MLP neurons of a small language model. Each row is named by its layer, matrix (gate and up: input weights) and neuron, and shows model dimensions 128-319. Each number is 128 + 32 x the weight over its row's rms, rounded and kept within 0 to 255. Numbers have three digits each. A neuron's up and down rows have the sign that makes its largest values positive.
After each neuron's rows, "fires on" lists the tokens most often at its 100 highest values on Wikipedia text that the model never trained on.

L4.gate304:131192148096089086055129142178163123173153141156095111154177145122122143146105164139121125069100176119132127139136164126154063139180162126149112197143179099148163113147161093171093172124230095135094139106121143110111122150114126128129119149140116099127157145173129174138147037154137121161082139114064140151159173168123069116107111130167098200120114209121097190112100128144165119065134136115109091159160189085117141182100138087142033142124119134160140146170119132157154096095143147158104134116132132144144103099140094123150096145104158108178147060097121107173140045144088145074
L4.up304:165049129089096123156114119096184121135105142096102119101110168119123072210118144137062112138149096113152134153095097155152158147120114186134091098151134133113115057114177090090115146150140125146092108094143113128142179143143145121140130201153110147170131167167122142116220162106175106157108125134125100059128117133134114084133079150150158157061111188154129157142105136105143119075105136149140092145122118120064097139140115118160154083065153155091124081116127080133146152137166149117119069133125105069073086109125085090150049152180071140135084090133116107161113158122119125127
fires on: "of ", "| ", "-", "Key ", ". ", "- "

L4.gate1104:125127119164159130059160179130160169137108134179135140152114108115131073128163111150105080126118093139146114115147166184184110169174091162155099168174135114159107160124115090112105142115152134131191168167113140049053136130095100149155114112151109103169144098160133182141126124099169108131164118175134152075142118132140149154136121184114159139131124109100141091073062144144116107203140173139123124128143147114133096138120149114144111153120125114132102092163138131140102156085126105124126140133127114168159179156149150117109078116111070155129079143110090052121136152188103084127
L4.up1104:149102141144109172101143093125134136142104108103196072139111106134154165116140080134137187161122106104122063097165151130127129058109127120124106164095136118154126162112125075136161089160178169081128086130117170162169131109133099162180133170141076054098165084098155134104159188132067098165066110203122097075119146145115102119177122125133152103129139127141179085083093132163101070152150156134114133124154142131090122127074160177094112095122109100180138102122110145178121096087079177123135165144129109161125151074115098122137115086192152037124144122115110162101147140164152178094
fires on: "| ", "(", "; ", "out "

L4.gate770:102111149146119121084091177093109173138112120123123107124116079097130101156143131110072143147116091180147182130115169127117164102130120094154102107163112163140075123127109065124137128128164176080150059144166146186193147139094123102105094084151096169100103128126118116185149116109204122143144101130134137134145103118161129128159059165118143139169126084111141122141157127206156194111148110140158140158119191126127091126109123139074077209100080146176095156133147097092121131190124132121079152224179113155134138102139148115181125118101061185135134116101170141219116121169103131165
L4.up770:155128166106064143150121150104065114164120099095148143071159152155188141099151123085185126132114133176093165089102184195132176132155086147076086132112112105173071181124179126115165077128148116113109089139099197120128121089122160094100171184170076125120158109101182147124169137093159132127140124161122161182181165156154149105129104119133161150175140113121065118085146125157115144107158113090142158141116137044171086097133107197085158118093106131142106098085137143112078114108107169129132151075202108108147134147145152088145149103098152092139140118177170162057133117088099179142
fires on: "\n\n", "- ", "; ", "(", "8", "9"

L7.gate881:111112132143142106117100140191137152121137110140102085161117097114137134158122184141111126137105103188094114150149111070116137104157089124078127138178158107158156110053120149126120137106151146116137086141131161124146122128122137136127118101099109155121106156181200174112182113139154074128098184153064117134192125154124109096127163174082160069119140054122087106125102101113101092108124119156159144181085106156139107138159149101099111118150114119124112144173165084164129106154036161106186119171152103123062113161172126102072127145150102132111059170132092164145147126113149107102
L7.up881:157106104168129070104008164194142179150151056153126115125102101073152085119139111133138099129135118148081113154124122104125105113162098097126112132162191133171147106069109141135092131058116146085132083151118108126149154106132145133135119151129062127131097148140169134141200119129145064164123143141094112135137100145140129139158140167177197101149089130125100115093069087118155086086115131163128140154132086191114122112128076104113100131125124065087114141199115084159135131170086089125192125118114124119137129129140137128104122077151106138085086127159101098197157108141112136123
fires on: "\n\n", ". ", "=="

L7.gate1212:147116098177125074084136112090146153175169133159139166173037111132135133153088188163119135096066123145085093127097139150097160195152116161117094142068136112122118134127108120114145120110115116161073115145155155181043139130160118120165086099177107156152175142091064140092212164174107122099115191133123191099155192156134128141124193126132098108083096080182108145086148136139126154091121140116167090160103127108074091076135148127188093124096118111164124088072129157076146110096085112153155156133137171127128100178207140115090155151122127116101160114124139131135099138128197113139
L7.up1212:121126160164142141166097111179126038168106120175131150134133131104178124158143125155117168152115086160133173127134115103148163068145170139127152119096095135103091164076112105153136167158119146148147120151112104129105128153128068154130155083104111136154142147134110148130057136127079137145120174153156169112173061101130084139156239111158197126134122135149140121122167124156160173113159081113115067122081157137215142199106161068101159122097108186157179146155107122164167211138102180135132189157171088105102115152193070136162140102154139111121151105090149138153073072100050109133
fires on: "9", "6", "2", "5", "-"

L4.gate467:147109156104110173152152061125158145139100094075099120164106109135164094114100199152118192103088113160120127097111079148061181175091088179171159083047097125197115173144135154123119113123076119080136109107059096131152133094155121152173112139102029134133124116105157093133115138095068179132146121102145105164134118155161130112156111098121149164093131137088119118110195185163155128084158117135175148125125147087122129180182086141121139099147111200104215137006105162158169141183121140144174178151180146102104137108122134106144114107093161109124181103122178122161138154126139194148
L4.up467:126114150120174177097166141118151092125118109100154118157088106168168085134131103107165147156096079115092149115103096122102139134094138090091178130137132162135080134129080120083095137125103124088102102121135135056149123146098140213133163139118157144194132093139121062135124161125049140160130076102126107173141099144168120099111114132143193103129121163062173155163169159119087135135139099141154160094091180098177086195127073105120157118155136176142157181104115119129141118197133179106163178131163132142106092092106140080132129091087109101125121090098152116142106057124130129152
fires on: ",", "-", "$"

L4.gate9:173099139144072103046118139168108199127135117214159130127148155097194102050136129134211116125150119130108107148129111139076121105095112139091111099139124096163162152154100149172117130104106146087117157153143121129128077116186105108112118118135174079117100111102127166103112145110139104170110083151088152143148148078130113101150069130156132118119196124125124158098139100109143077135131152173108126185100136130085120106194100054069092131151169086146068166136106152129100127132146095145106122109088114117151127174114097125143199154073107151158171152128096126116140094136111226105
L4.up9:174137156081070068112110132095145115168089144100134107131132096078136058125147172067181067129126112199109196096171115117114127063103091119107110120164170132167162138133089130157102088090150154193129162145097153103107107141108183111134075173110040074092127125118087169094145210148139159143114095129147151135168152077103169154113103168083165125206168169111115052119113130128197163151087150114106111133158168125079134112172118169083131183172112154172106126142119150147115153169139082153111121130119121137147118094106183151146120113066107105151162152111098147168177182197092191113
fires on: "with ", "as ", "up ", "of "

L4.gate1527:071123097169164115152138148159113108133102173051209123148143107155193139073091135137119155149128159158140140123120103082132158120112116143136090168122140141151079109124094132157145170137076143095147134130062068082094165132162132124162166085173117159093140152089137172115155144099079146128186094107118081133124149178155137156177132135125089157144060162058088184157152212179169119109084115150141112138108119180099150099104152130166110094101107108119158105109139125121145123113218120121144123135166084102109128156107152119165095119056130107085103121122170119179133114139138164119
L4.up1527:113147160101209182129115167127090142185109062140140107107147104116133143165163107154165140125134144098106106139104177152122104180120098128102129145103100131115084159133109118130176087209163149172180218138155087096166091118123122106186128075184105128129151143134120049144171059110158135060145072118142130150106233212120163140166064140122167140104142120123131132165120161165108139151163135113102157078155145126104136116153132050156160130165082093100186163093041089138191116176111139147116150116111095093160140095103154152135078108123149109098164157080166146129174122187129185169
fires on: "s", "ed", "-", "open ", "ages", "census"

L4.gate1330:123094092149132149106093147142139130175138095149155134182102083149095083129127143122178147106140106118099146058151085059114146175183157142097119158146156114074112154092097147135080110120125102074078102090141091148241165124118111155177120136090104152165113076057167186079125113066136098115120057089136158141156123088166124120151139058102140113146123139098166160163128085154110120114179096171141153096148103163112147177052115126055137125151093133173163138137163202126127114132094132087180116133090152133119121138157142119149145081123086145121127146171125147174142129075139156142
L4.up1330:126136140086108084164113120102179083126100157095175116131136116126101106093147088164138186149131127086150113097112182161130154111173181162104122143179094074103065096162159132078068108109126137145117127128122140120171153133064160170109175153155121114123106107159095118138139094129122186201142109148092153122123184146147075132093141140099137143128037177120146125134173112117078155127086193108131085080120164176123091166114116135094113104116098162205101163129123079115111115198146167102142126122082122125160139101154146092128137139151136070112106103061082161167152103131134193146
fires on: "–", "-", "of "

L4.gate20:119102108136124165105089106081148130113126146113150162108103113137152117109121153062181158175159137108153072135172122118084182134127139049043135103118141103139141068091108102112125172147142072137172119129118089082102163059124079135129123202117102142162066107117126155035132097114074156111191117143175085071113162087085148126095100127089102176118138045170145087120139162112117139145132117110112115183120116153141137067126163124092116105122104130183175079083124125154055136085165140072109141129158113102165158110101174154135102118121192128092140133155151044139094159070103128162
L4.up20:091156113068115133143149147148188166177174091126110118098113116125059141113226140151124122130173108115156129138102125143127121097149123164107113135106042185124151054142154095135123096153120099138196088118109117113150110067166151175103125124161123141100122076170093138128098095184159105204071124138115141121130136064154103083136096120135121121096111205159154118119114113103124126152125105138122138183149106106170131118119100112086108178117111087163174121193156120185102137143131154140107154129067149095199079188126168114080147125145115153083185133128054101184146143194137100109
fires on: "-", "–", "to ", "| "

L4.gate1004:140146174145119177048133121082126163077109081135145160080106132189151083076135102164134126152134157157124168127183105127140098115109082078053175122136185075150109105090121154106145191235146094116062142121156140102156161138097140119106142136128148101182079133132109189142116119119156126136092120159156130054132131099119175147124092163121097146139086133095098124115105172149114142117105098128173118098114153106148177154173143139119150177121114071103075114128134102136151103144105191128128103139111165143146099197180120125121112094118160136093143131174180147128118155104080093157
L4.up1004:152158131169145154092151111130140143137173062070118117117158092103075130051155094160104078064158077150081136137123077116181111110106173122150097154168158099088091143104125094202084136132066103136127111176125099080101165107162174149120069111116112147149073128139118125127098147111171107153163095192137167153133140126126110096146065174155132103172105147142103138122102100135163120087123188166188104163165096105155163111116116148159123133068195133153155137129149160115137144164171119134188143129138157084159077104068104153087138043108118101122146118086139108183201146134135099180
fires on: "0 ", "0", "| ", "-"

L6.gate624:164168193148128108123138147157198112161160144143074127156112093152150060120148161175167173143123144108084144146170097154093043174128135113180120099136054150106181109131106093133166123122148118149111161113150138160207119113164130158177140133108120124182139205089124162185162088129156129134154128127100064119118165090192103116132084085138136109170114115172071181105118152082111135143103109157112122134148118161153155138105112086096139079068161092135102207107140156098052109161110105150088162115139124101125111160144133123119137125136106125172114112105106097122155101103115140104
L6.up624:142094120138125139121096130154159069114081105081084186202132120067164146151095127095131113139137146086114117135194123118129091149153125115168152090150144179147221128156096161060201097125114094118170112123115081096166065136166116169181158193143122130160146210120063125129083142191165171150115196139104145085140119087130133087201142169159181157166117189125083173099166153062088130082131133198137099148152095184106160171069105129132133106111122057172159129109109140147078112088094129169112103115146129121102125150083125118146109118068202162084115137130103112158131141140094149122
fires on: "by ", "of ", "under ", ": ", "through ", "with "

L7.gate1017:089162126108091077079077141149099197143147105162147123174142117121097157124132173143175095140125121143134121175096118105148134143147157157156067130109154079133196095132192126142100121086197075121129084145114162102153105173105120132136136117079111168099102110121153134157143122122127066125145084126111093134105086151109123075124182104183155121089157085114074141093149122156165103101076142147142162151120144167123175074192125085154143132106066066156095059168097149174158095079180129085134114130124145121115165112094100066125108085088104169169092184127107090090151081133149139066
L7.up1017:058092142136153093105136154147188118158129101114182127139092132105136131113193124135135101085069110106123116174128108117133178085129079168135121226175165090138144129120140113157075177112103124122169093117123123135209191118171097117160083147064121120127072148176146076125147092143179082174042134144148178128178096134155130146146130172139121082193135115130130076167090131118130162108152144152187148171176186166155115131165140123099122085176161155126128118145170151119168097120110127078137117147127097163077092110090145163142116080158055143096108173172173078119134110149122134058
fires on: "\n\n", "\n", ". ", ", "

L7.gate497:131111159133112084101107206160101160146145113154134122121101082121108147148098141160128128131141116172129158154118106119153112121139117102114109180157139125134159127095124114126133116094161098088159113177084124148110127109129144144138117138118088181138092156101176153159127119130171075144103192144100102151157104137120147107133172129114164118122126097115079128092090088142106084103106144125108128146158113143160095149173149106078125163136127080124120140163126084150174125131106134140175136128157072162126127100134128128066100112128086146103071098117130126159129098115149159093
L7.up497:137117125147153085103027173181137164145162098145108144134116084092126112145107137150134084154136145150103128150115088114146136103161142103116134130142184149143117144092106146123108133087141147092122090165108121123159134129136130135133134125137071152141085121134158162157170128163137080147113174118105098157116095161110138142146116155130118112164079120135129121120122098150121101092117111159154099151125107172133101163137097098042104150139105065103098152148124112131168116140079100118160111136156096136133132141130163134078102082156114152111085131132116130167141095131149140091
fires on: "\n\n", "==", ". ", "\n"

L4.gate793:143161149105150152152207149126140115162109137100064180122110076086151099105150156125129130073146090128133117122128175180101108168078171165124175127113170117125181141115195106146100143083148104104126112157073185124083128136126165148181204101148165125163090146142189132164169092156088090149091135139183107160156114151139112158127093112118127196154055180185138129106114114194111082170111148138120133173102106137119129128097136058130125118107196096124194171126114111113144091104096192172116081157068137182107126086218157140138095165108128154144134120115086122096220154128122133158
L4.up793:204191122144190152188153128179128106156098134140179121100166176151111210187146148092069060118079149126158094154133091102123133159137135120126177083138151182121145099187128148110143160134122112147169153132157111113105147120119118192116153151096162140145121128094121149183136151156180120123162161127129174134099125123162143118164135090114142168176115176098135108166167126079079106120104093146145115161150163148068131085065150130166130096137081125106073113112098080150178117148129099090122105085129129130146144108122105135124097115136104203088117123132095076155080090155181132168
fires on: "| ", "by ", "-", ": ", "– "